{
  "head_dim": 96,
  "d_mlp": 768,
  "positions": "rope",
  "rope_base": 10000.0,
  "init_std_qkv": 0.0615,
  "init_std_down": 0.0,
  "beta1": 0.9,
  "dataset": "wikipedia_en"
}
MLP neurons of a small language model. Each row is named by its layer, matrix (down: output weights) and neuron, and shows model dimensions 80-175. Each number is 128 + 32 x the weight over its row's rms, rounded and kept within 0 to 255. Numbers have three digits each.
After each neuron's rows, "fires before" lists the tokens most often just after its 100 highest values on Wikipedia text that the model never trained on.

L4.down280:112128080073094125135170139138117172166115123085124120109092194108161070118094099106162156128090121078126089123137107107132196080125100066109125126101109132159149124150202136138161172158168141172089080146143183163121079118111108068070137130138116163084094122074089102149067174097105166182
fires before: "|", "ing", "ced", "c", "ar", "ary"

L6.down177:135095142188115125141101087181113129159123114126093118188084166180086114067158179093146056110150107120116119200157161116190170126134128160114097168124119092125083152101135096128089092160085084165098115101138040108098101097100111130152089132109101111121095139113191118157142178084154071147
fires before: "ary", "t", "ar", "ain", "le", "ing"

L7.down436:163098137122101098172114126144134102146133112118040166176133086161156076070129147175114067052158133141110100102105190158093128132105155140145109121079094181108147137125116116161086083171128136155169127120109153197168090101146082104190186146124188147171172079117125155187130144066143130171
fires before: "\n", ",", " and", "\n\n", " of"

L2.down167:094140143097067142053096085162069156103101204115089161124089113136127175109143158132166079094114191184141127074169128096080196167126153108107126141127080112084140131112117162098162139109084076067120115112132098129177142121125137111111133102112103128171135168193150115170208137137145132102
fires before: "pt", "ed", "ton", "an", "o"

L9.down616:100125117127146163133112087203165095132125164179146138142135042054126074107157131138165143123097095154164101170125090105181150178107075130166183154115114147114099147174129088117150137150137192121091112121098054101122086122067108164166162132144161113092115118152100125159110132188128137103
fires before: "ent", "t", "ct", "en", "ch", "ot"

L2.down190:121182119139105127135118122145102110163121137107132116127161144075138094167137100139111174084100120132120158130144117082129175098122095128131090108086163153071153146108079064135080156118113098146168128124091113191144101128152089114167141101128108129118196189154093112140161141106099163130
fires before: ".", "ud", "ev", "ock", "and", "ation"

L4.down434:131141139079138141186142121112142095097159187135131140096148117100207117115124109121134132147091120150137182138126121169139110153149149166097092155206123188096102124166160132147120180052135073111157125124094025106184087112080149105113111150097155080066084173080118115130101161118119081209
fires before: "\n\n", "\n", "ted"

L7.down447:108128102151126121093122127125125156133114112176102142177112184113153060173178122170120057080097092206151127103130114123116073145161140146084162090077145123151131193097123141124130136092164123097107132181160159091134106163153056156095088142122154116126144121178111138081127086117091066151
fires before: "\n", " of", ":", "el"

L7.down216:179118115120167095142140114081157177107158101149120129134098150164078078129102083148093142075148127143159137077106130142107113115159095069154151158143079162121134122033160164148113126153106168083110217147164049135111197135164124082124096134139159132132129157095124095122188143106163169143
fires before: "\n\n", " The", "\n", " H", " In", " "

L9.down91:101139097059120098119148096130200150105076106120084098079174141123088078164138057139100154122186105059150120175120115173130172156069181099117125092077085175103129093109119144123117106139093162130135156168089130091092146182157119163167106164164093115133079130123088135172081102163109074071
fires before: "or", "er", "ed", "ment", "ion", " of"

L7.down36:173126143126127156134125163093176164094146141147101082143161124098161126112133163146189089059165138079143119118132151107116085157169107093099128108139121153121136119096132197130183155150166127140128174131063100090121088174159153099113108093107119172115159196131172155145096171113175101189
fires before: " ", "\n", " |", " M"

L9.down748:129105154087091121135128092147154137115121130144126072141142090139166110130108129142082099106153153180113110139075156119132174200140133128119161209172151102152128115110163093134143083131126141099125099173130082196113158120146110090121101083095122111108133196090066111093134175154123144142
fires before: " ", "el", "or"

L7.down424:113161072164085132159114058063110149110060118119149165053173138093156139080152144136086087136148139165092158148081192154081116099124120164134070098106155120169109096067125121181132110118126136119133102144118202127120128080086173164104102172122133132130139100129174162089084183117164103117
fires before: "ect", "qu", "ain", "om", "oy", "or"

L6.down504:182070069144090092148102150173063133176176127131184170127063099167059073169155135107125153141097131162137162139141104139165108087144135087110143074089191149161148075077134130144111152081127125143152099127155137116162092153113186105133074090117139151105125118084149103174150128097138174191
fires before: "ed", "age", "ement", "m", "er"

L9.down597:142136167135085116201121140103192121155168121151129103142086078118131149107085129130138115180074181200122104097086183130140099095142138070137117150106159131094099117184125029106094143118153131110150158132175121148138150164142053125123133136155181090116122110100052089104127123113112128127
fires before: ":", " |", "age", "ed", "ific"

L6.down318:157113074170106059101121154106130154091133108140102152151136121135164123195121084139064135104170057150050139153165119097068183113165113106125139104107154152059126114131114153150114103151104093087104099136165131149133079177096140151112178119067093128122115153166138139159184075085103129053
fires before: "-", "ap", "inal", "le", "est"

L6.down101:177157158120135133099151172162139122091133154176127161122135079146137143198158127116101145132143202150155088088139128129116110069187144075119174133132129106144162132105110146136213101099080117103144184164152132177161104137166076185098123103128140153120128134157120097109196145106077147128
fires before: "\n", ",", " in", " (", " of", " and"

L9.down208:124157117085052098127125196149105204140094125109071150131172131094138116145134123166162105155173074142116190120140144158098144109101051108112134115132139155142144103133182086137099094106154071079129153103091161098094150052157102173169096131114127137092111113098095058166176147153115140121
fires before: "0", "4", "6", "7", "3", "8"

L4.down560:169157136087155096115131168140138132134155161114190104083129091127123083092125130165097100106099123105132157108137163159151167189140086098081102086108098096138134146128161096153138154096121166158084081039141148148096089044153148159113090138122101130115124181066094153116159177150136151158
fires before: " ", "ia", "or", "rat", "ic", "ory"

L4.down602:107103136054075154169126206144099160082148097148111128108110045144122134141162150130125150138145180086156062147106179146089121132224116119082158141121122156134160142099095143122149143069124100121134076102154133125214137129156152139108132150121107141174142193140128138138135117092161202151
fires before: " ", " the", "ased", "ase", " |"

L4.down333:155151105056141090139105161138149160152109132085132156141128166048147099110075106145130172119101204112109202105171171125134072103217093156149157110069145102218154113117109140136146140068103103162121127123128075155096176098156150156083109171147149098111158121154107174131128122180185131140
fires before: "ing", " to", "g", "ough", "he", " with"

L4.down568:131099137124116112108131159060111139148141129074195087151058149104172159160132127085118165120153130112164139085128140144217184151153170178115135116130134131117036120093138129127179143155123090088104192130109108130107106220197165134153127131193122111166135103109095133145117143144146161192
fires before: "|", "id", "s"

L9.down433:085196152171090103101129135078063088174151114118146114085096205095132092075123152102068186105104165067140102111141127143110105103135183072117070061113122147135109112160165194149122165128126145115140151160165128141149086167097155122190106135106091100106098070179102156138080122136114148114
fires before: "al", "ities", "es", "ity", "at", "p"

L4.down113:148114138138117150092131148141095169160150114118094156079183156082093083132115070072139141111141093132100123115133107118069157156126111154140128119147136093144093096075088102110116127144132082120095130071102140167120058169153098176101158107197069122106137127127126124155148120116103088126
fires before: "-", "it", "le", "ch"

L9.down474:119131183119140191081130124149121175150133127082113143098100120123158154046117102121126098144125147189085151111102135146178138120113146081118130184122110103137115117107145140127179083113161118126144106150140121151175084158133180043117106155112101129136081196134131119141132066134188100089
fires before: " ", "t", " |", ")", " (", "al"

L6.down31:147139103172127136122122147136160093155135179154169173206096152187152097147148135080225094157118139112060152165105105217166128113189156120120132131054137156094116138093050117110087130131173150155089112132107132138144147138142096078101108093127135173158121151105186155112136122164116075144
fires before: "ch", "e", "c", ":", "ce"

L6.down456:178144101092105128158086161142128141187101125127153110133179159130138134147085096094094108132116146149131113129145168093132082113140116139167081090111177065137157090053166139110105102112085113134102140171090183107110162157158140133140053109183141120210125093047060138113124089100130149158
fires before: "ed", "y", "es", "iv", "ly", "and"

L6.down684:192148117164117127113100152176095119128131134101171050096075124102191062117141145124047174139138183091098188116074133142156129109143093113091144039148115153104082102116092130143123139072149145101182111139073132138176074163102130169158080068144177093140115104073117181134080138158157095141
fires before: "\n\n", "ional", "or"

L9.down601:129152123152170113074132095111126130176123210111144146160124073155082154080105140072153140133230161098111130206105144087080150062094148128100108103153173139149045096093197136125106096127101152152067167081133143129139131102127126172143156133153145154147139103159191172164114148130104161139
fires before: "ar", "t", "ent", "an", "ball", "u"

L4.down612:140129189051166094077150183067129156155175165164160082160148118110050126151084128156207152072140084172148147107110079088114167118081109179098115179170118162105132117112164160116160144096150106134153116118135087125134131166082124171174169104111063147110139157082126097166138108126155106135
fires before: "|", " to", "enc", "ence", "|---|---", "ent"

L2.down666:102121111100191186101065125092125130131190161142152157117086164126135048135102058112122161098111084088145132154128142130120153097185094133120106151166146116132130101126146097158134129157123128193093162106127140158117050084124104165184103170145133178166207092141073117201100091189108144116
fires before: "m", "ent", "en", "v", "d", "am"

L6.down547:138193123119150200093153164148111119087133145120156147132086132142129160120105084143112162106108176151070106141149123106135134124116146200122159137126101180130112142098167151119089145103171132097183176096117113132123103136072165146140093190172059091157115114119139134123148173167137070127
fires before: "ts", "s", "ut", "f"

L2.down308:120123148127095157133159111154159164133126148130104094151107123117121093150073120112167092084166138127140172118070160075133121112105108141089151130131194096168184161144111128107122143189085113114155194143121147125166093144164141139116151180141072120070096087126150094127111057136184199175
fires before: " |", ".", "3", "–", "1"

L6.down102:136123075144157152161117140116144102138119144068097113083104155099154189107107139167040099149118153111121166094139111137125063108184170174127137172088088133131134106145144109111099110151127111126133062118151155155096127161127121123064119135096182138083169130165150099144194129151091108152
fires before: ",", "on", "is", "os", "h", "l"

L9.down726:063153129146116168075085134155117160083149099129103083160099072173165172132132108139105166147087155128147072140116129109108097114120116128154165129151108084172123138074136177089138182131123148179160142080149099122135091158203187181133091144136140139141077145055131132195093152133190139131
fires before: "v", "gr", "f", "j", "du", "t"

L9.down138:102140119126128090138110128163147150140155105138134142151104095111076101104188171111142077123084084147120086098105139169151145153183099072082204131203185162157133151174170197139122140209151101115144174153150101132142168163188131138104171105124179090120122114212121116149079154107105092133
fires before: "8", "7", "9", ":", "6"

L7.down144:097110173100087142115135118148118120126095080088062158142140163119097175121127106125148091086196164099124127161091166078156156083097181143131116125155126125139107173162164111103127105155157132141107089083174081118093097111172082045096074127125108163023093071142154112122113165202171129163
fires before: "ion", "ch", "c", "ce", "p", ":"

L9.down343:131075150121153194109112112152150162118149150101122105074165100153133093129147111157103124123111129197087166143142138129103115142054049136124110096161124116124107125142098140159086092129126170107083094144096124089148099148097082119201110130108107161157192149102117178202076137185157108140
fires before: " (", "ing", " of", "mer", "h", "ren"

L6.down374:132103127176163103123140086151140134083142121141153126102121151105083128078098151176096094155112157207170142144139159141167093139129134166153151071137137177102168078102104141123114177144137079165187131070110115184119131168076127127117135118102141113146137167105155149142063131131112122074
fires before: "\n", "\n\n", "==", " ", "et", "ing"

L6.down421:185178121079096141091095128148114176131133100114122112121091090095111165155080144139150155114132124090152116058132154166112089158136143130163126154126129154114163068072111114097120134098140123093072117159097172149130103148091097076195197183086112113114063153166134101124160146115123143097
fires before: " ", " the", " he", ",", " V"

L7.down259:124132100086113133102203105159139176165113104107168116106128072120114069113118065152160161083114122126123115090121157142161121085196100104200142147167111135136125092065089090126174127134112129135139208182136081072161103196135180150114125115151175082114095153092095114121116121101127090125
fires before: ":", "ign", "r", "t", "us"

L2.down517:138148111150131109097096154131131116143131156137111126146048089139134182134088134115115208129087089094125081122143135089153110088162158135147218182100096108119137083115160195116086151126095125151142108150133132107186117114078197156043157156128087135125083140213115089147074092103088164116
fires before: "ational", "on", "l", "ed", "il", "th"

L6.down629:116113105140084128121191114140108145188108121240101138064210163111115134102156097140171133140159151081152086150142119150128096101122180073084185155096112187126135083158141077116149139138127150083149146130135118067126122081127062141063167104133148128156161130153072154123124124141133109146
fires before: "ect", "th", "n", "ort", "ic"

L2.down313:118158163112211148166062086110118187117137168166131181156126153100057125119152085121097135126124138100122117193156159119125100072140107168183111182099121124098124124120174123117097121153149141123072135146095139161080132138137129166146143131156124117145100140167152168108126094171096087125
fires before: "ent", "en", "ice", "ed", "ents"

L6.down350:169192117130102133110099108092155136118159085089106129105139100161104145105135105109077170089143108160092193158163152127173114094138130096143093182125117171127109111115192111158131138118105116161135068162095113123144080106041099151072131133074082135153146150140110146096134141103122072071
fires before: "ber", "es", "ed", "al", "ut", "er"

L4.down309:132176164113097166136136135152136107119108088137150165080157112114188156110155102089099169108168176098136160145176178105165065154169101144140133147148104125114067136086131110114207134117088095084154173140124117086140105104068075160087130160073126121128155174133092123188110105157124093080
fires before: "ect", "erm", "ort", "ec", "ach", "ween"

L4.down654:136152125126170172138127160093123105170082179164140116092123149123203124085163132143111169071119117135172139112096091152147123101218140153171144162116104189114126130155133128100145152158073059076158135118138082108116140132163088121174157064130131108114175096062187089172171114111161091183
fires before: "ld", "l", "ed", " was", "ad", "ar"

L9.down421:088130104148131073154092103120175106113126138148074138126152150128117106047142105132145104189153183095126163120127160126133172152083115142141155120148139083023126100109148109092098120103138165100127168106142093108099101219111080128121152196096089124119131094134144157041113107151176092086
fires before: " |", ".", ",", " m"

L9.down705:091202120141098105144146096168122122118133162124169086178146147119107112116180111116132149153154158107155170180105111136127124129145114107141051141152145129140104127095108177123159171161152205097155110073087131166139072137141092170126091177121097092112132123100088091198126128092126168155
fires before: "ed", "s", "ot"

L9.down397:116087121150080163112137077117124172150079150135172094155070148135087141114136113110116123121107070127130106172092155160127186074173054099164149096165088137075111073126124160154102103097117081074168130120144172147138114107105142118112139088143115113123131123148159110146107176107117144126
fires before: " the", " with", "9", "ce", "7", " which"

L9.down647:135165148118120084084158103057136118094141170097070098135124050208177126110098147120132136135094108105135126136115111123116101181130138131137067087186111078159145140116128088117170175120186168103086156123139100072066139124118109162179118106102115160070196152133148109149121119139143117090
fires before: "-", "er", " play", "ers", "ball"

L9.down125:096130112166163155146189135087129140188137136131151124161138113172125165158082076089130162089155112084166115117086098166118111034065120110152154179104078093174150095097164136155116070086021080061172171130140151091127132088172128096129172122131150136139101099096129180168088102140104140164
fires before: "1", "3", "7", "6", "4", "5"

L4.down503:094105102087115140129107179146137111120112181137144133133114093137164130111141084142145126141168154143146102157083080107141091173111170147169112129116082041194132122174110098152123100094103157092106144146131113097133196171084167132141170176130136142127138146120131084122151117132198135103
fires before: "i", "ore", "or", "en", "re", "ot"

L7.down601:187105120149161144101120077137129129107180097112097098186081157080160087191104104120132119109077148100115164212108117151069179071124136153202134159150136166095088177132112151097083150158121162139112164115106126115120102087077158109117139104116093128139123150160161125136132103106162098170
fires before: "t", "ch", "r", "m", "ound"

L7.down106:131210082134137117127128145073146155113158178120171067189130161087097115177140146177104109073095141084132113143078112114108086095116137160159116073096081129133102140121086141134099102165085163193143108127098132118085122184111135130144081152148071121079148155116051134116147132072100134109
fires before: "s", "ll", " to"

L2.down568:120139132111164044056178166126143120170188068133146134117162148083122127125150118141128086147143157142125223135161180126162112168145159181118117151179151148131119143098106146099067099098091106168131139111110123128174152095134118188119129110117138131145096188141116157128145148123101107040
fires before: "|", "es", "ir", "ee", "u"

L7.down181:103159127076124124156093155132117117165155126088094092149082158129125114125086160083150178156114105134160132119181169146128066130161128164103114180190131142168122134124090132131089136171118106168201121166131125106150139130178153078142147089082163162159087150079129141107119159143120139149
fires before: "t", "j", "v", "s", "c", "st"

L2.down294:148160108142082124108130117124133122152108122126122079127100128147147067126138077153099107166126131148145143082098149148193151124133130141078098116095115098186077104099185112145145113164141126180138186133111088166147063128079171123151155074150178163124080112102104108110100158140106116076
fires before: "lect", "le", "ut", "or", "um"

L7.down102:115137136164133136095122117146124072144134041158118088120087167082118130169049083090126129102110142131183121165123171098100057160144173113159120114072140156112078104128095143081127086132089178085195130145094122144124151098070120134122097119150127161133154114144125145161177142185123146172
fires before: "end", "hy", "r", "h", "it", "le"

L6.down155:126114154107167130124073135079117114096164141110099091082144119122034144107152137130120192118173087143079159147165135135122093196105114122131117117139196103075118118133168145187120161074191099161162073136146106087126167151154091123100170125144129129101177143112170220107133072214161113146
fires before: "ers", "al", "ing", "es", "at", "i"

L6.down692:133095157131135150124118176118151057110101102105123138092151100122111112136166139192146122157140163119147168179110162121141152080126115112116090109173083110139136121110157113071137100102154130096149139188142124183126208087175184092126168093094118116115117116184106184126218140125150106122
fires before: " |", " in", " at", " to", " by", "."

L4.down705:142100135133142153146093156134074120144098154119081146066060161207141111068140116095104128146134134077092114126108160143184130093123074137138144117193170186158119110144121158124179112085115138126135059138175120134170160165103099143150096095129102128155154194078165148139071149077118123148
fires before: "t", "age", "it", "ar", "il", "ed"

L9.down33:094142133086116104146116156102114145113099112152117096126130166135105168134178138142141133133132091141090170149090133188165146217164119094169113083115119126162144083108178115066177092106152108077162163110079068121101130135097093142165165115135136078103098097162121098112088144195142060195
fires before: "4", "3", "36", "8", "94", "7"

L2.down131:133161142139104174175053130144082132153139116177161152048108159051123205127110087141106215127196193121157161127113145154077124188183151085135140156166096129125129106109125110183168118133148095175129109139148152172155073145151112181178132130170104193140144098120071145114124111127110145190
fires before: "g", "le", "ut", "l", "let"

L9.down696:106128161116079183132079181118153169127201107144129154091103071158123128128158144089095060066127065137127085153160123124121187144150153139136144145113096115144163166172110132109137153093161119138062082183101118153160110148187170151159183096167073092090116096116113123116187124161165153087
fires before: "1", "pt", "ived", "ed", "ers"

L4.down172:132100188139147173144105150089081168138103140121097121089145064101079145125121105143141119127125076101164126104150171138114155153141118101113128128150134136189107118111095143163176126162135149159117172104145055128192123174125119069039117143084133129127137108123178107130073112121046149149
fires before: " ", "\n", " Part", " S", " T"

L9.down94:083163100174078082116107170102140125114127164074103132121119096118150090119153132087170112125102068186066103120145087089173129137176158139120113128146036140144134137156040120101122079140166119105163113116096125088172177151104133129132112149094119059132150138160095133122122119146143076125
fires before: "land", "ast", "l", "ip", " a", "as"

L7.down214:074136110122100148140108109179149094141137092102158184107082122151157118160081089123100078061116112102112097128123150110096145170146181187138186066124155137118134054100120096126109151171161115155126192188150160119119130132085095066159133196065156148117121125203115097109128146091121139140
fires before: ",", " the", " as"

L6.down571:157148176139162123081105092100097164140085131188119120150155151094143076125146058165074083106174158149126113129115077109110135101111110122120119103096163138099112062158161142126060119140109087103155127151127090196181099082117156117112191108113121170138157160161154123073067099055132143072
fires before: "ame", "ing", "e", "g", "\n\n", " |"

L7.down369:110114157185147093152120199165094172139144128127140155165195099091127094163100167136100100087071148138113116136161151135108157153135110177133143160087131134120167101151095102189078105105213066168110128106136187101096153102084119135044111153142132155117119136139076115129138082062127129088
fires before: "s", ":", "ate", " d", "a", "ase"

L9.down32:162122141195169097148131178095108110089110180159112132088129139102137112123128199079151173066133078153095122094140090163110125105127110112134179071148117111079137079152107130107137144161177068116090164147131156138101103148121104144160217084132108112133154156123038128110179143124125159125
fires before: "l", "land", " be", "om", "a"

L6.down307:167098165167153156092105116136174087101197075108073121140073092125105114127144109124160078145159114203127190134198163123137087154093145135115090128066131166129126191159170132149136127149081128165071112163156169162118110111205152123130118149138112154126153162145127042149113115139148100104
fires before: "t", "ch", "ound", "g", "r"

L9.down548:128112131129164109122064087175159074178179148135170136142148084108133098123045150090098163058093141117103133098114143224163114097151166134189125143145132054111136120107165101130149169149099150126115122170124135138118134149155210170084115134130065176188111132125168144162093109109135086114
fires before: "y", "l", "et", "le", "ly", "k"

L9.down688:068160116128142122144125143101172145200121134104115141140161092109133196128135130192109148162157135096077163130070147155140169161125184143136099137152229188149088145163142114186145116102131089212166083151115171182149104138106121080150154120155107114114127181105107102125126100117124097148
fires before: "et", "any", "le", "os", "ut", "let"

L7.down138:091125135132149114156147161190100139134118122128135141110116101128152101153111079156140147143182144152150146145190124160182140164179107123113136069164164115136123158139211173075202074119180127150103135147130162109145112177110164127115087135115117134055099136101109151093149097150178159111
fires before: "i", "ur", "ased", "ary", "her", "ts"

L9.down641:152093128097129138147107177148119118141132089117128128170152083163109140144100122159127134138093118102186104123145141090120162100102135202119155119165116067154218120084140125098084140154099076165130160130131120128092078119099091138103113154126069100142141108110125106110140095114138150131
fires before: "-", "\n", "\n\n"

L9.down182:129128114157168131159107152099158142100127061206094128124127114114133119112081038145096157116071115136137117106106187148147116085166096146101056116111114152165119158120152139153112180187102128091086160145083144117106130122102146106122131133090137119101140133130127083168115149098192108171
fires before: "ound", "ch", "t", "m", "r", "g"

L6.down733:136107120106113113128129082148131141145120103128110123099141052150159126123107136086149147164108134125137171140095188141147103108113111108190176069058104115151136167130086092136110106096105114120094115085177134091144134180041160131104088110149125060122128097131118179113145166119127099165
fires before: "an", "ing", "ough", "N", "ed", "en"

L4.down710:125192081141184166100123170164103093132146141129139071070096100131095144128099131140155148128136171137093126131114113108153169126211100133114123128131112113137046123145131180093120170101104098075147118180128090162208115155151228165134090143136088099084107125135129191115102180105155096060
fires before: "\n\n", "\n", "s"

L2.down609:121117151108160186087143115092111118182092113153122149106119206110131114140199098102149149162103152150089170162126160121162083156057120139190109082136088115113172103145063128102127055144131138105096134039106184137125156090119151187161088149132092139135125105103068145134128164186116139136
fires before: "al", "ated", "ation", "o", "ed", "ry"

L2.down602:132098092088148089159170079105140119145115140123107179139150111132164114143095127083151193032084098121155144119150118104167101131139121140090148183146165144165134133181119113166117178139137066175094122130124095142133108127117150151089143150111133107140071139072135167172147132131107138101
fires before: "|", "ary", "ar"

L2.down643:107150115115141133117129177115106127143139117137125080164097140106073134153083096113116089109135144168140159089177130121124112149067172084102109115106106130174152150152147062094117171147115080128172205184118163136163101137129149117067194126139115176151082138175145106175145145142079151158
fires before: "ed", "h", "ing", "hy", "t", " of"

L9.down504:131130116132117098150092084148144113220143107150127177168177132191127123099112189185088149098091112101177221158170086092130134082172204095205157134077141113147191120110164125078125119129121121108089168145129161136113091138141117136112152130118120120113150171173154131211137100148111111143
fires before: "ic", "ampions", "ina", "ity", "ines", "it"

L7.down558:173142171136072173212145142133108102138143073078082102112152090121127131127096073082089168182145130108095159147159121132117182134119140181129134204080109095101181102099098146076145105106167081109150200128147155067120131126077162169192123152117104095128106121077122088125131155119100152107
fires before: "and", "oup", "ay", "ad", "ound"

L9.down308:147120144163054087172093123193139110145136125113177175084158169102105144145160194135140147159113165151073113133102112140116122156115179122090126127133089115148137114080133142147084102168116113126136056157074123107123187108126140060145133120130158111044090113113136173156145074131149128136
fires before: " in", " at", " on", " from", ".", " to"

L2.down268:151100155176141127131112174132169184156162099135144159122113148086170111167073071094128108149144152164131107113116176115110166109121104063096137137139138102088164084180107093121136145116146131168162223109142097103101085068121130127135110097134148094156143155079169112109153073127152183057
fires before: "er", ":", "ed", " by", "ure"

L6.down664:093107064038157088135100127191101115125112123220097125117120135146153173130131115111189128092139151179147076175129154096132131157165115200130102111142173106130095092135134203078121110111131134100117145087173176151119109142111157141148099167122133075143126110169090137122114113131118069158
fires before: "an", "ur", "her", "a", "i", "e"

L9.down280:162121135099092135097130070116104110124105177135150053123144129122114117130092131113102137104105100127121111167051098167125128088115096086071135071114119129155119164080136112143095125118160123117161120147143171140130093106176087112103106109109117140045071123104155153078155116078160158110
fires before: "s", "ade", "t", "ased", "et", "ll"

L2.down533:122155088167111155159150112097134117130154119085108096112181124152136154109200084148123104118172167119080194134150109140143158165118153135134137098152123182167168172122063155107125135142174080141093161092198160153116113059098097080125075164195169100080095096159084133121159149123189124136
fires before: "ational", "ter", "ic", "ation", "ters", "o"

L7.down764:111166142086153112132172184141165199130130196139137133129192093167144198153157128181116125133127059092104080142104099111167136184120162131145165046116111115130109069130126121126080128159148135100146120099137155095112068140125123147148079115075068141107153180138092151071114142144117106161
fires before: "s", "gan", "ed"

L9.down225:144122154119112075148056150100143140072139193116112104158172095161133121182141162090131131101108188119095082108104159144096134150054131168123131089089151158092136124110125087107126158136149113110149087130069157092158118124112069127178179204120130111175166094160167105091142149083101147133
fires before: ",", " the", " it", " ", "t"

L7.down46:083132122133132117099145195187067165122182109148095148121093170113120196120101120172086142088123139127115120113111123114117131074099146101078085102135135124142118104174093125025155116153111104127122129096060200051154187127101112146115141085172120167126128155130130169156132102190153138111
fires before: "i", " by", "es", "ed", "t", "hed"

L4.down749:108135192108150159155065056152174094145114129141100111161129126147111131101154172115150161149185082071137061096134095188162077131148140142157135116133093144104165126113167092106126101191132126136096060134099147161134102136148143095149133139093109075079055067142095133129114191160056108117
fires before: " ", ",", "es"

L9.down96:109142144135058149134116086100122172207132063166166153093134086133117115112147121097092193164059131140088105098147092154124105097100124166143176099088111164189101119137151090151138113107151129135101149167086134138103138122076127069124136139153138093163130090121133170133132080121083081142
fires before: ".", "or", "ant", "ain", "ide"

L2.down33:164146196093131150128146117120114178129178090110143168142141084139159127104101113175141107103082178146109078090138126153178134090151152159136108093124159104182080156150126145131177105143128144131143173158102133163104099103073181166176077078144176123113107146141121123089150184131179028143
fires before: "r", "ry", "if", "t", "us", "ific"

L4.down325:139166131099119162155145164089093108166163109090136153121136130113154137118110129077125161144106172139127205152122130121157077125153135113186161156086132110152130135091130125157086129148059129087180132119126106163160121101199134153138160154156123139196153090116125121123127123138103127173
fires before: "ition", "ed", "fer", "y", "ict"

L9.down439:129110167117104206122095114159131175120148139145124115119082143089040084169154189077136114142131142155088135121107184164045121063145143086120121110126155162133101163159105119163136148109161109137106125121146107132128167142098127076139114000077061128136171128166153127124109096145117171093
fires before: "c", "ch", "ir", "est", "in", "==="